Weights of a small transformer language model.
Training: a variant of Muon for these matrices, 9379 steps.
MLP neurons of a small language model. Each row is named by its layer, matrix (up: input weights) and neuron, and shows model dimensions 0-191. Each number is 500 + 50 x the weight over its row's rms, rounded and kept within 0 to 999. Numbers have three digits each.
After each neuron's rows, "fires on" lists the tokens most often at its 100 highest values on Wikipedia text that the model never trained on. A number after a token or word is its count.

L9.up898:547488419500488531478532581530478509538518510488501460445508426436469405520445514602450551541544481484460524474486511550479541536447522456600458490432575527479536507635468480499488442608502459475536528507507559552500490396464554481493433515503545494506418463452477562537525413452512588444591511498446465508494510671465531606486480496514494506466517418447567460540517552529450492436511466410524567590503459505463456516450440534468500550479535543505520467499591506438520518535472473451536467403470460484510501514538570451611435547525352452499450557557457504574492373577427413536
fires on: "," 22, " of" 15, " with" 6, " to" 5, ");" 5, " C" 4

L9.up743:530460493564533569499508432575519538415445530499547458513501566556480484520523463492411475512481437396486476495437475471506520578508462590513482578517491509515466566582520524611525571533504466521447507537479452511558520512499502479468471444500511471551593540453385515444470537527352471489441520436542513517494510511540515471508484522552512511492483555527363627435586555527474539496492451363503594396457614477455465423481531543512501509553417531503542474463510447515452451552370439396459483534513507506480535492560492452456509552418494526509549544568499488617540641474491488509
fires on: "an" 14, "ot" 12, " and" 12, "un" 7, "5" 6, "mb" 5

L3.up352:463498483487540415476519507463551470459507535405471531540497503453504520562450500533487495499442587485513457464541526391587400520432497519480412441476486458525459523466495446488580523555425472457558422524472564552561436496497423548440494460520513453371489506447530514534542591525505553558545405575479558498487489505576483557535448527542541467554604553598528474556520511396574543493516528547508490496468457416474478479478536464568402500490501484493459569505547494522456480542507608428518416515538405562566599513537373585509533427500504600526522481530427488503432378514542438562
fires on: " gu" 15, " stat" 10, " but" 9, " sol" 8, " resp" 7, " Gu" 5

L9.up408:507567490528525503537507536572483565442583436536506446398533404513536433433419589539485568552564475553517585487525444533469473503497475424515507503443498537505474456428454423484432482579454544486478546414466525468461551476484520450533524414531404534494476500463507484546527473405517451390520548550479519459605492491594504579577567493518453489562597437527478455510553476441422399495580568499511501558526529437512400559511479472495517444399398578459484466522532554474474474583499483574517517534537599421497635531487546509488511456421541467529509554511409455505556517561529484471
fires on: " h" 42, " m" 7, "ic" 6, " j" 5

L6.up696:386505527534513557478440576486523430537552479450473539428459537455542458532487492466529525473441470501414547538506570498455475490546394392497505587545497466432528493528507495589526425488458492563435478433468552557524481481474409413540535479659550461532476516460527563525420537551486527477362499546474597533547515523475475518544450498528563499516474579537465445483477448477496493585455407390495558473452511511514489521592538613503453427579508457492545534516607411504551498572580440527446457570438443544565446551503495516439510463461521541565508468456499617505489481497543438535
fires on: "," 88

L3.up625:554525546591532495498524632485460498424473427595399526417489596546533508483509509478505571511573515522550538518502468513451508590445563514463478552479538529473482488465428390433495463575470525459503527503461503417557401483469495505523585467520427381457540435545486523446484509558396507537486499533430641464497503489476561489461422495497456423564417433428526520479493488576418514452464463460446568497473607516454535506412520473571522565495544473544553487557502481461511500445588488452483593460422466462510470416535538501488558571522571596500503448489485454468544448597529490558
fires on: " an" 63, " An" 21, " used" 5, " sold" 4

L2.up827:521533483424545490483512483477403485456536487561525489471447537499599453507526507534537508547470479498479424553614517546621521492504459467563513432517544544499445528476424532531572517469534465465484432531426547544420530390494466500523575518459496427428401448519499500481524589502523441437426530462486518532563484420447457499510413488476490458475551538582445526545464454451513519523417464513465512369488504471545418481544538513495520486406589389564481614448543508522605562462457425573647444491459462526447489463479479551483461536578490484616517592543479540540540419500516446508
fires on: " played" 16, " made" 14, " |\n\n" 14, " making" 6, " —" 6

L4.up829:494429470493615584482538528437498513423493464388583530414582484396540592507488474554443543503513502485526508460469523457533575476530535410466455415521414511460507560459438490520472484540535532508472525470588454609493540475478474539419496648578456459545516445466487495562464496476518476470535407599549514516574547549485488421503435564503462547514458611484539572480457381466582505499413491533456521493562471523523539418525586512403483541450462458503575460502497547515551504505501552537462529477473400398516522493532525554386517466498473493426516521493469456485604501521532489575
fires on: "|" 13, "==\n\n" 11, "{" 10, "===\n\n" 10, "-" 9, "===" 8

L6.up431:508495498574481531497461495470570439588665552499517390500519462458491571517516575411529506447436523545485486460490517493510432475481461427532363470467481580479453564554553456522449545460459461574516453450522577536475517489537619457510519461520462478479527513449504506463471507519464456495531422494593518497521498613391501550505509411507491636465490502578607462462468559487459424470509410603535529487549491467513558538440484490535528512456481530524578449538485571404561561528425585547468502471424544466551527472375528515448473553529409498524487462507544524522508439564496518417
fires on: "is" 22, "op" 8, "us" 8, "i" 7, "ys" 5, "ae" 5

L4.up751:425580501530496506500573499482440505576539474467540503500441440592504640503404507558522454522436514546517540501529494543585636479384550509553491532531475435423447560487468461537604516484496459514576505420421517535499503483511515478487424498437420433475454534467435438445459450396406416613503461467552502587573553527483497565449422507473563465564536539476583493522483443536450486546428461511522566549506541563464514540524542506418543476446480499423430387479443473481444512533485520434501565489459549492478563502494541588561488527511484535519408482577461484495438479494555587478
fires on: "S" 34, "A" 10, "G" 9, "-A" 6, "-s" 6, "Y" 5

L2.up226:502564468573540519565551488521518547547345510564500453460575500388442567494470440541454489470450486571469432560506399496501544422521483460467471540443502642551616506493518505575491515514590549580558540515543518506537458462535525497478512471561541461418444560506517482502490511477440539543448532496515565510590449488461496326449431460515439484543514494525461499454452561434450491434445456542583487393469490472456540500466451520498498580614459512504498517484489458544472485570459504527489454434537506554567460616457446446530508547544537518404505428510505563580541430432540512479
fires on: " Australia" 14, " English" 10, " Italy" 8, " UK" 8, "ishing" 7, " Poland" 7

L3.up898:545523404559577484474491555372428497485497356481588534475467514455540537408449491572536401544418500547421441395585484491454482448475558406565439580518493506465487438513478473562510599470531541482535521545456506554499540401439519511484435544528425516454564468541499473538498561477506473545494479499474525555491578543510559468533526535564548532436526616597420522490484634474519552606471502467524514508524507515488487491525493449547498501489499544481462503551379507562516476452606432506614490506511490418553504449455498549451546468564550513438482482442495491511457496403428470493
fires on: ":" 49, ";" 13, "S" 11, "I" 6, "L" 4, "B" 4

L6.up854:545459535372542585456418493486551467542541450440462457495528487567572503501497534516469544553548595503534554475519460508433522418422446523515557525457589523494443395470497441537456563457514490524515485485451510473455528531656502528525439548518449473535453449573485584534441466521477487441526463547533502414461471496548468590511548489540540476561559530521504445478548484499465497405491575441575540535504512533478540584583510421494484524534504453424525516473546486487515460558578569540415521456396490486525450524437491530452443463443613650454498489456420384431568579504457483570
fires on: " l" 41, " cl" 12, "-l" 8, " j" 8, " Cl" 6

L8.up35:439498450536477419546559605465498534514454511516447546465485490447483588519499535517403507418616460461538554499485543536528504472474561521568518528567467406451575475442473406540487462506518529580514552595540435460482596504502576514520474451540567483449499478438492441514545490443552543441603508497500516506543461552523422470569441458484531416460384541538495468483501560474473542398491523478469458534470491478592485470464535485527478528485393488404522540612448510600496547545485420486508505438479474428433517533495551563483533583450458564613526429463482525373564568452443573487
fires on: "ur" 22, " |" 16, "ar" 10, "ect" 5, "===\n\n" 5

L4.up671:522535529593476488549561512477454498463543483468481414458429530571453466534545497496462446579555564480493505577504450499546505396525550478520475620644485457475546548487489447505511326512541484439514511515521475417496511451482438496470518536572562539519482502479521513532482433565490511484432494428430591503523556492466532554485418516497596583469521539579458567434446549464527548439536525505516514461464425560592575446538493410472479528440547458504567455532550505420485468428526507523554467467496630428447484568529453559513561439409474493488463434381469487541504511463459438602
fires on: "-" 45, "l" 8, "ough" 4

L2.up129:458526451479397448501511508437596432472505529424523542463495505471505421551467590450476496521516456482530424553500485506564561481500566468497488506467448507549488491511451448491628582565471528511526485410406535514483449490514440617506464507497513600458499486424508539562436560522508461515526541506570532539450506417536608524341569511569499362395498506552535510499547471535591466509592513452442441465483496484487459436546492477554480600498521424558507516469489519460400561527493531385604508496423452518526568594492408503476509496580480471490488545467515454540507443557567481523
fires on: "il" 54, " gu" 14, " stat" 11, "board" 9, " ins" 5

L9.up580:459495490515481428384544489484502533502542471445498428536534547462439470601451540471561587495534539539514491513456514593550450513557443458534542523474408533447480443371578462574441430473485548506506514593466489551427460568479469507550547516440463472574552522545500502492562521442442580630535529510546486505437518527490434471450515546472512488523539502511485590446458526542503566440463475501427498473431495427469489557515405463505453600594590486458433470555433473508482514508487487485437444457573424574535460485481662485597419555549512468445520504477531418537475589433473563456
fires on: " " 41, "." 18, " |" 9, "ing" 5

L3.up251:379485406516531603607489482444448479525460523502529471595525496520486516488461497448488524519495485514529535513492573511464594525387510509499557540609493457483442571565480542497505617552450433508463548430454475490444492459511496500486468534489556596458520485507457561462476574606445512508510467440551539540571433469442451576410544462437550594479521550440563574525425448368543527552541554489431549503478549630441570481399480444447497512524525562498511466453436434408505466473509410566528547477460497439466527413482526568546533543487536515483462479463546468566465465513538546448
fires on: "-A" 18, "A" 17, "-M" 12, "-C" 12, "-B" 9, "-S" 7

L8.up98:520438499495419426470508544503551555510448479460444483535505445500457526564490524496488568585482471515508515593475514637373475491501415441529572511534532508406511485546451602592387520495547552508441498443451556524449445566538448446448554525417439490588483532608473567444510508435546463496476555501532528503480579388528414481476414518453520463395503487511571589504503472525490494485535573383437423493517515467476487513479500547430550604545579495492554471457482512546462479470540474495491495491460426537532466454471597521559521553560464499581467539608555401464523441467519485527
fires on: "," 19, " (" 16, " |" 16, " " 7, "2" 6, "\n" 6

L9.up640:416378531384503511505535578441454463531533564564457502462511456546490563515494497532460457456588464467449609498496459478510518516466503453585418515491470536509490574516424577388474541499578458463384406530527483505592440501542477453497489540553528428478499619548508536506439546541412515475508461371480469478535543501506500431537456509455500512503458467498471483505455580537440540543536557445506503547591499541457559496557580533571526554611546510490423542545470429373486510563495590508469567430569442437552535474519543490558561510490462490480397510530414465523493476410514512488
fires on: " an" 31, " =\n\n" 12, " is" 12, " t" 10, " B" 9, " f" 5

L6.up213:437476507531475572548440493462517488573511478459470514455480517540541586428444531537514502483544489492512481465443579476480491494556447427569479524479492476471414556500558453547531453473458480521504493417465520516471470492483530494489470521502459413608462438547490529458412443473458508505368536592507562556509442553585427449475569577526533425471455553563527457499542453453527424529410538431571499602614551469538422501548472581533517538501568506506478594553499382524404574517524463579501513595508464513500428553477584604377501386516510484460475386497496547488572506511543497503
fires on: "," 99

L9.up588:537523471527510534418502534475545497569529478444414501571422596466487520440488440469476541513466538513475531459468543469438494417428404557644420539556435521545494518481440573568538516512575527445548503557468556395514439466525520529494446521538549469473563506449473481426456536507512508516474555562523482592494416410563424541522494443461514387456546432478495614588511519549562511654518455473443533503476444551426558472537473545366491490454557481548584505537573401469548560538467535513553519523521542467503536534484554428513483444451541421515446516538478468502508479495545437430
fires on: " " 38, "one" 6, " of" 6, "an" 5

L9.up345:503444563544567377440468486424498397554540550572486503488515505574495454491456423517467459540573532528503488465510488504425515473494531460563524512594511460451396563537427573502464502472531464536496442532509438540466569422480525440480514501537566520546423475483494499531550512581503507534469589489550517534492409481489477468534518406503554536500558616468513513427461465459452372536505384547533433450477497564593602528501501505407489447477468383508456519551440463582571521427550463473507520539501499534460516502504496516558553410406576466481566547575500526471463508501664469442
fires on: "9" 32, "2" 25, "8" 24, "6" 9, "3" 4

L8.up268:477512547483512532480443572552585469464481503479536475526562551493430618527594468509555430486479470536503533555440479551473358523481496441491405531504459507496478488426494489544478452433570527431469488467511524483482419485551530462494568440559519494513594578515397557393530554559458575410476548457459519417511512492478431516482532516491488453570425418501512543513484570582448546489530565549367548460478466508437521536561545436500518520434509545554517536526537431521568451469496547419517607528402489475538560384592573442538539542503520570517482573492477516544542500521483386429
fires on: " an" 61, " This" 13, " An" 7, " " 7, " One" 4

L3.up609:485544503500528482417484446504555492494491516500605407486477482415538478455542612507471474460493513633414475545477596540475501515527468479411508473509527484500450450442486554457578500553489514402558543561493546495472460477528535528430457448505460474537511565535533541538554449478494576601473492594511430552399441556538475529437487517539499525605498432530502472561466366466515459510562545553499431476539452511550516425532563587432548517434438551528555516417505523511514529485511488439474618519525442424505443633482462569509438482594483433602476476469444494582474479390514485517
fires on: " its" 36, " their" 34, " the" 8, " these" 7, " this" 4, "oth" 4

L4.up603:503470452529536554534500512403455464457467441532491458405534531464539477586604517583350503502529458492472487514578497567402411500510486443545485513497427533560572479481489438479521514495445620508501526449474611529481465466480515551552534470455491450460499480571468501506473504497422570471509484520576389531565507534453538489573470459469434421453519477501469487616572439520422466596482474546485473452495489450576479471538453523612521498528527432552466490489494504475508463566539535460524556562385584453606475470439403490537494463495542489470511613520457566436583503442561599522
fires on: "S" 24, "N" 22, "A" 12, "L" 8, "I" 7, "Z" 4

L10.up90:528512449561596458545498464467542489516402501481568484518479472485489511512522506496551446453467563436505487508458623491504513621418494516559517490588531440475595518447448505518544561440484415441548509376528544557517464421454556410532497455444630560421566505455514375612481461492486563538439515563458551538488545531373451479481427460492508502442480577453491489516483533458475523441529575473429556482535481477516426557472495517493503542520539467556478479425524439517559596615477450411554452526458488491548546501476505429564490551522456572560494529510512542584488466613489516460
fires on: " of" 14, "f" 14, " to" 10, " rec" 9, " sec" 5

L4.up187:415557448439530567449473523569595479528475463505463470483440572504479483550563518514442484479470454559542594568506449464406471529563461528602501531492477496576533453486452570533506476372402501473454473526447520510536545538511473498525470499463535458480528480499565474490583523477431511504510424506559516547580478502497459425545501508475452433498500525515411617477485532461420508533530396466420495541456458386474530492554582529496556460519424450567548598537517633447532469443484453580519459488559575532526603610460516497599535453515393496411523463479470487424474525594485494538
fires on: " United" 18, ".\n\n" 18, "\n\n" 10, ".S" 9, ")\n\n" 7, " million" 4

L3.up171:481530591545562542477538550393517567528523394521480468491516466402532533548428463465560460505565482540566423483479582504507503438603501509442501443453453439489495430477476522536530498592464453527507508530513451456525580482487443552480479591483482482426521516577536484451510509484507461530406506488386496539500562543534524624434529426508528566429459491503431462506481409436525546547472610491599610462477445473466430444540525462540458564549568545539603488566509494552451508512459456390482468527459441461548534369561463491484506524564559558442462486546537509485617509551467448503
fires on: "rom" 29, "|" 8, " League" 7, " From" 6

L3.up814:601538505513456532484495569480457553499414482453518585503475453395603464532538580559511534443450581540509554493470530498405485445419474510419495550526485521498447518466474482509579431643514500495464449512476563473465498398404568534516537454575528561573523519510491419570483484402430432512548563480434409549508519534497463503486529572550507604560452568486457517519505456479443521512562449496494481490494427526524546486574510497550461557396473492452487457491526425383550523581390476512436516493480439574413527580506502476480421490588505498514480504486484499573392557440474537563
fires on: " its" 64, " Its" 6, " these" 6, "ruct" 4, "ient" 4, "ual" 4

L3.up749:539568508410543598401508507504568483531544486506534500485441497545507562473480503448513513613545538473529483495520524529535481558462518467500499482497451410556579514464449535383488472508555448440519501570488404446539481476456527483488558434510369525522525577438432552519489494504431444463517415420526497541472527392547429564462466540543487559532485574516427398557559590481514535631430502547476547443428514503494493528453467551521435608484508450438478610464523548533594502609526475421496435515498499467444472494403583565518485505456496398511518395514544478495449547489489496442
fires on: "ch" 56, "sh" 28, " sh" 7, " ch" 6

L6.up606:474447504518485473468512566503499503489503415529545554491514481438495512580563482541521444504537464578427403467566508456496453410410416512491431585472542578482545519443564490458549465513527587536522471520468631502558504407499567563396433479449433438553512487553557481546480516470492422508452451499483444526602593511480440463597478568506462553392529487548482490548553541505447481454488500479517547446455443413561448494536489537489467424448503552533560567491407536446440525610521595447541501520485550479554590611568408475532519485509541470442468537420482473542447513542455506587
fires on: "S" 25, "L" 14, "R" 14, "C" 12, "1" 7, "D" 6

L3.up953:526488541475600535541592508504532489472504520518513380377500500504490519424545477546454496464495433483548580424478519489555544421491496499510505462460614521539441603408611466458456556476517465433538473559540540529507519395508429505502606505573537472499601492465575511556513445344512546468529471368482435543563447490533535473442464443499495421422494535545568473542529459484491501562484519476464469423566499438495572520470513445445523519440563474425568445442466578540508412458469459589579455492528512521520535544527537514389512559512574460447527468449534525437518518537460493512
fires on: "==" 97

L6.up127:429465515546524470516503420503559482524426499525569453535394474542473506526540573526445520481467546515503527533494469458465598515521485436574538508522556431458394503515442444451484485557515545488494608499497474515536435565471483493430460523514500460465561497409616409491528456457480415478548487507514479475565438515499414426582458533447443435457459483420508429539472450507519610468512504568434528433523554519550528501498488624577535472463428462419580583477434471550468593496539495579620462486439457413502545573560440536518452468465510524530458581482553447512513501525502597633
fires on: " oper" 25, "ur" 9, " Cur" 7, "ar" 7, " Tor" 6, " manager" 6

L3.up954:378435475614515527575456512531520545503504546486542446478519496491558384500525529478483502504441501547411503453500630479549435453543431453485538542533487532540445376485577503493548538496471543513453512476492470518506570517487521480502451483550591526488498592424521448483476551550514567460464541555499528605597510434436472568509528484535617533480519559535468527581499484508513502509431481475436520508462558365523432504517431541476518394550471457462463481438468458573425552500511448564556413487491513462544551569481610579418606603533498474472423461501465441545474430520485417484
fires on: "," 40, "#" 7, "." 6, " conc" 5

L9.up310:517435478507540489498592524446478588502377513535444507540451588421536491427466502519464566466593538503367498527480542480542424493582455370496565558452465494374448410496496591531544592437549528471537599454454509519472518519497499458492518472498468591473500469517445497488528498416522455483541526542424566548453467483543560596398513442564551445522467593428462565401562530532464567520510494534478485479516505465607444468536515461532477475468476485605530505505503427423480535506543453555559463447534433458529412592499513554437528515496486433493521455568549481494505523467489438565
fires on: "o" 20, "2" 19, "1" 13, " to" 8, " from" 6, " " 6

L2.up5:457460370437573673581588530560458470503439471561568501504510557538572544504591507511467451460471468443596558524461554486532517491478549429514448489453499495533586514476572404498520414466560494439474529543508544514486522502523434417367483645558491414517522471523484520477540433392526520455524552504512456471608447512533487425574452462399457501419444580485468549501497479450493401463506467499399514524497536405477478430536524426498578515521524506508523498590552577496505469519533528529516515442474486511482521442468459593526491524500465445472467446480506551490528551571505538505
fires on: "==" 75, " United" 9, "===" 9

L4.up476:481521567481529505462435514575549505591517450573539566508510519510620521543540521426479400598567473575451474428532474518521542552432454386479548484515493498484510527436552449475492457403558445451456560511560486493495449497512512641462558439577445503429495508427603540496555530470507502491554391549443431404521484504467507550498477514491497567522483600433539565542537571385530555485364494475564488410532521513495494558526478481518447549447498433496514542443561578511439531539468497413451472492562456433451405467472511565501511460540397511466489487465441461554468545535493450467
fires on: "ch" 12, " d" 12, "tt" 8, " st" 8, "sh" 7, "ł" 6

L8.up359:543517473586551530487498455485460498575482434511384530451576483510559526606505408545471459564523511414503461571447445534474513385473467519519492602475563518391484527496464504529465496426405499521494529554523540514506509481477464523559503507559446569574458516530515544594455533535544508500501578409547556520423496444460518460504558512428453415514564556491459515560555440477401482470450514486409444534451491483550566499535442525397530520404516495421541491458446470483509523571370484516557438584448494534508467396523445513579499508436550504533572666435481486525516486554521522468
fires on: "9" 37, "8" 23, "0" 7, " c" 6

L6.up641:472463463590506479493530519495445478523544590407460530595460445566450511460538486501576553493520507486463454423546431550414442425498481483473447570441462601477551555508527477538555492481511454538458432556509485537517489480565517453418489552463520469571613548438391506475501433520469518566493444466580480536542493574498539481413573544471415459431488469570491482537607468487388377460524491607486545500460568495493585515447421515579485476387595508425471460520450516462451464514552501554524582512489480548551482494386540516599510514557505456539544490448463514533524485605520476479
fires on: "s" 31, "us" 18, "os" 6, "al" 5, "S" 5, "ae" 5

L2.up935:484525471471546480502450458476547496483423480484502508467541460519473523474566566491557558531470464436446531520527536402513550527452553498498505466505471456478468573600496497472458532426422469481550424510416521571469445545474522518509525494516512388379454528513578539518572506528599512531487456535563442481463483544449523522589536460412433526520538438577550429575495497522490510516491480520604578396516521564525396516443557518555476512414482403490521501404516590551515614538548482573512473539498541424420551534492461393446438491464451490499608572524546443560619422533483426563
fires on: " made" 25, " real" 14, " make" 11, " making" 7, "leet" 5, " develop" 5

L6.up129:508486590439444489391509479518539569480534491529496549514587534462457531478499525516469523499564463392449498584456460500533579636468429557539387395464554432518506480475478539511473474546469474427448539645497475499500541535506486445531454457522547489494527478583568635406455466548474444609543551528582524572435462511519463485432416439505429544495500511441529524434482486552447509474525479544439531460473523545425538611492490479438568507566510596409470457447471487454541424495468504460574426456451534446556544473446471549500473467474555482502509515454529614463503539473498468580
fires on: " of" 49, " and" 28, "l" 5, "-" 4

L10.up892:540437493510570459499469480473459517476513524436484482427421577441474487568609497502497454447507529505538440498548506589502510460483430503486599535465494514470395478473515512540516498533537449504499567466496544536526468494502416465527541500515490506619511418423471500402509454479548453485441506502445470464407526588478533493435450523537563464502505485357489600495486556459491483489479507610558443448443533549583569472482468510437611513475418470449522526456459446505597547621453550463482381569571483471569572394454479516449548520546563539524572358537513473538564490436487557511
fires on: " d" 47, "ual" 9, "1" 8, "." 7

L10.up116:472557551579639441439541505501486459446472459557450423537389539380469487510523426527498574465499550523462503564460538583504547525495454428658475534408513431407501458531537594440523505520570415510469528475496494523528534505526410495484473528519522499526530443509534511547550551495512439446541542562511485413464549462495460512515438458495588470498554442413414466438503464505442490503520538577501495511475476548547537542515501515485486512451429542517449583524513416484489532501485496493567482609564492362460453494532574558478617426497417440447525492498548457638469541534442491516
fires on: "1" 19, "2" 13, " d" 7, "ud" 6, "6" 6

L4.up664:524445452515469473517548486535552434507596385450551490443464512470429488483466513435486462514474495574496461460450477549513555451466526434528487412549519409542501512440532447561552428508415550427428505589562545495445544454524488513522519510563518478387512453430648565570401431463474435534434470509568514532491441516488502494604544481591511516496520472525413551521440505578537522437502504543439520413460510484518504575473570448467561596468552494516545475526520588509567428454493505510534575532457495534495567568607472582516527521414472502544412552493485465496527420568520379538
fires on: "-" 95

L2.up227:539513509508599555527506567452561451494474406503551444438448520491542423475452531464466536459456514552546485469472537448574434504633539513510465498443462447561476504473478546449480486471515466552557519537457487543469562503473423437476580452403507483415503447546568557487485441434385475497548520393496547608532600426516493511492456532549582432484521455483436483511557475494529520445513509637582531417488438453451464509587446505424480535427553478468598559455447535477540541493506515368531427492526522503590515562547515463530487447567465408478502517524484466582475586548492590475
fires on: "|" 32, " Em" 19, " em" 16, "\n" 15, "°W" 7, "%" 4

L4.up803:532434416517512473412531563443501543511572474524471514543500441470582506475581511559551514510421532412484439506410457420498538404565532534490419496532511447499506411510465382484450435541496444543528512459469487458430480502537458469501498575474566476477502462586516460581486495589494561499547559510505540518460467545468563584498611541640457453516456530461573543495528469542449390513564572493520491476458595444522449558519486444617504499481502552493381464479482458538500553520504505493468509511563551469459551486571567447564529417512463423517538543475530535353517498376529498440
fires on: " War" 24, " Mar" 20, " South" 6, " Cro" 5, " Great" 4

L2.up373:544521438389550545586585514555522460530369505496505486436496509513499441522559566536587496468519431465544549498539459574497479465493486486435562440561452494392537534599479533494345447481433624604567437529501565505536486470498520498474484561565501522488474594480475533568508440476482444562551490510555505471572470522501430453556450448556441515553437490556537514430561442503511465536491561399396523496522582516425417480491439461461479505467454479461576458543496544471518501568512416562503511457497467470526528480489573543563581492441404451498566462452489445461518488598581481505
fires on: "===" 35, ".." 9, " ." 9, " “" 8, "—" 6, " [" 5

L3.up268:515497551549553524526530555428509441476573393428530455438533482431524524491537447553519494557480420470524476458406486479518499531526608501561515488439443474598510356402444558468595498511496497406458520514556493456468533453383507481501525548519511440465498490493491565477579460439508431508483454438411421655646459528487460550473513529509532582473494472539418490536458459544489541513508527472442478438535466590444595538508504461579557494444547547586544570545529485536505440457488552507520476487500500545570513474546530526448532457597494437512457418439579500486485517524445553581
fires on: " |\n" 32, "\n" 30, "-" 20, "|" 11

L3.up820:550429500547493442536465484456524511499433463473573420509539446458508615525553544587562426489458556526483453458560350502505499470563478551525554481543488450514463432459491505519480532553482557592490568506568474495498461352469406496520490523572399501522416495480538407517545430486469529497495445550528528595563448473592459447452513546505459451456416496511562578546571495542432579564518427482547471500454476480498316547506507466452510481490556483481520544499553540449402398564535451501548464485541536553492484563535510474445407526485419499502497508582540534543479434515508566478
fires on: " California" 17, " Angeles" 14, " Chicago" 12, " London" 9, " Washington" 5, " Pennsylvania" 5

L2.up159:579467492476476562572530508533579439448476596543416459524512501527555498580593491547443453520495468414470435475385434452589518540457468559558478536445464580479498480458464543474510406496519483547496451559470436541422529515605435564456468454563503437552491479476586540507511584543460380484476444485571515423586515506490539492498642531521510473468453478555554479628465529533507464551512536367409503516540495574477464488486510520449532568498524545447521506522458432508402491542474479489563490420446466422511595475523576520551482463397516519476468503558482464407495527506529453454
fires on: " ro" 26, " t" 20, " =\n\n" 11, " coll" 10, " prov" 9, " conc" 8

L3.up393:453507511502522548573527424460582439539434502470482471465444543465581509426556522493539481459487405533506443555549436470510531511537455508453525535594475598419420486531418518501530514522468475658491576531583417476532451564575466489493530603597451451502522593505487512452538405577401548472513433506583466472544455466545411482469450427513508519420478505593461560471624589536508449521452504529532456427464476454479502471529429438444559546478478485490556463442545533401494500530537464499602511471484496492481537524461523477474555514510537476577541506556444486499421425558608475484
fires on: " California" 17, " London" 11, " Australia" 9, " England" 6, " Chicago" 6, " Texas" 5

L3.up513:482524442520579483477504535377475556520592479489583454391502493462549498481453556513554527564527469531556459518479606485631483535593560461484467537429461453597570435441524517470550546515508535548528562528484454515469508422491421535529511596489544456467503500517605466555480462377474501524393437478417517529540444447449470533469487447474540556464483567429474526547499503449504517525394484571507495400466549440440521517567592471456442493431537587506529542526534495519513443523444494524525393535436480493545449467520505467361487501556530484459446562494584471515482493451469624474
fires on: "|" 91, "\n" 6

L2.up449:536455515514546563504520467515433541566505507506484540519554500560466496595492485447510501580479533438491463487513537357524607476483534456445446563375541416476502530446451543427537555498491419656618579526533464560524491460556471387525482523422407467577401479509512517567539526519520417533447506559529481501498427512473527459448474411470486489508576562428465499488493471440510553485527510490564579434402488490487507559511460450519536462486493508459461646490493482515491531577484535549524461478515602452570401465470512514514423496437543534549536472464442380529528468504477581465
fires on: "ac" 41, "uck" 10, "”" 8, " have" 7, " family" 6, " Cl" 6

L2.up679:459512485557491558475501408447499491499561481468413487597623507415543461539445509573494479588566498557520466456474455448554497468549594470447520471488383386473477579484485495487524477578456450594429613547459504474555570482434497509488473501514388470552499508393493520575470463484537499461492469462569365534465449512541494500479553569549455570445515581489428483452564502585584498487386488485511503514446587558511491525621560435470533528546530498436462566505523595499517405482455446429526514532531540450534468450518444506490471508568468514506490489459415514543536440527554480536
fires on: " Q" 30, " Gu" 12, " Athlet" 8, " Town" 8, " h" 8

L3.up925:464444448409565424474484526472578530510476458442533499409472431452531555506417487610462580486490533562510504500568498440517547522460527465443571563535450565526437545547464447590542463537564505529547513530530606548518461512438423449402477557515403548506477461442588423567521447430501461551527509515454553527516468546439487494559457495480413534521483602566471509432492548462491524533496463431486405539494430526583487532494511515455547496455423431514522526525432488455599414446510513539514526494516530449506463513415603556529574507498504480500459471526469383539624596423543586518
fires on: ";" 46, ":" 24, "\n" 12, " |" 5

L4.up767:460465481398473509438444535549596589430477521445419466545540453472479521455458497654537589481515534511495450574561356479500468500544557510513587491478447518407485534448384449483555451491465488622445433392566549570505422470534518553449494512492437534490532449518525455502476517531489527525542550496487554516514512576534558492524494468523511523489550515521486549478603477516460467494534416445501471557474487509532472498491530528476562553505463534513504532528436433436536547540524612433415522590466504456429516537371535546517501520446431462603442526492470475528476510415648553513
fires on: "\n" 62, " |" 6, " |\n" 6, "|" 5

L4.up269:520470476570516464428476473425523487534511453456581412502499493395435501573488593586520512488476525563450475484497461454462434557513496444634493490529456481387525478438508349487555536499505481533517490507575523477569512440459537543521550431528595517529478511554444498538435545520429444529491519535386505551594527562516485439585506552503477378418525464508508553500548504442509457555448563569517487516401482427482412487603570555575423485536441460566534526462403521505400545515482484490576554531546592505512489514526453568532527521515499507400535503478439435453482517447552469477
fires on: "N" 11, "D" 10, "O" 9, "A" 8, "L" 7, "R" 7

L6.up600:569461549580432434517511503514562457482461439499508380524575527581398550444464500534588474523483585464457451475467605432538509544502536513487468482505583478450509541525629524535513495504424452437478435434531448452484523477586431453513498520445510500571528554481482484414430529511480478520437453511450550582570488508432596457537514530527436477558444508623400544496520516562523482503597442464500561499481452551495534503461464476497606499502519560542544487483421509508464543455455390486383395555496574472488542454560479523484513537495540416413514443540496518500511594457605439492
fires on: " and" 27, "ing" 16, "es" 12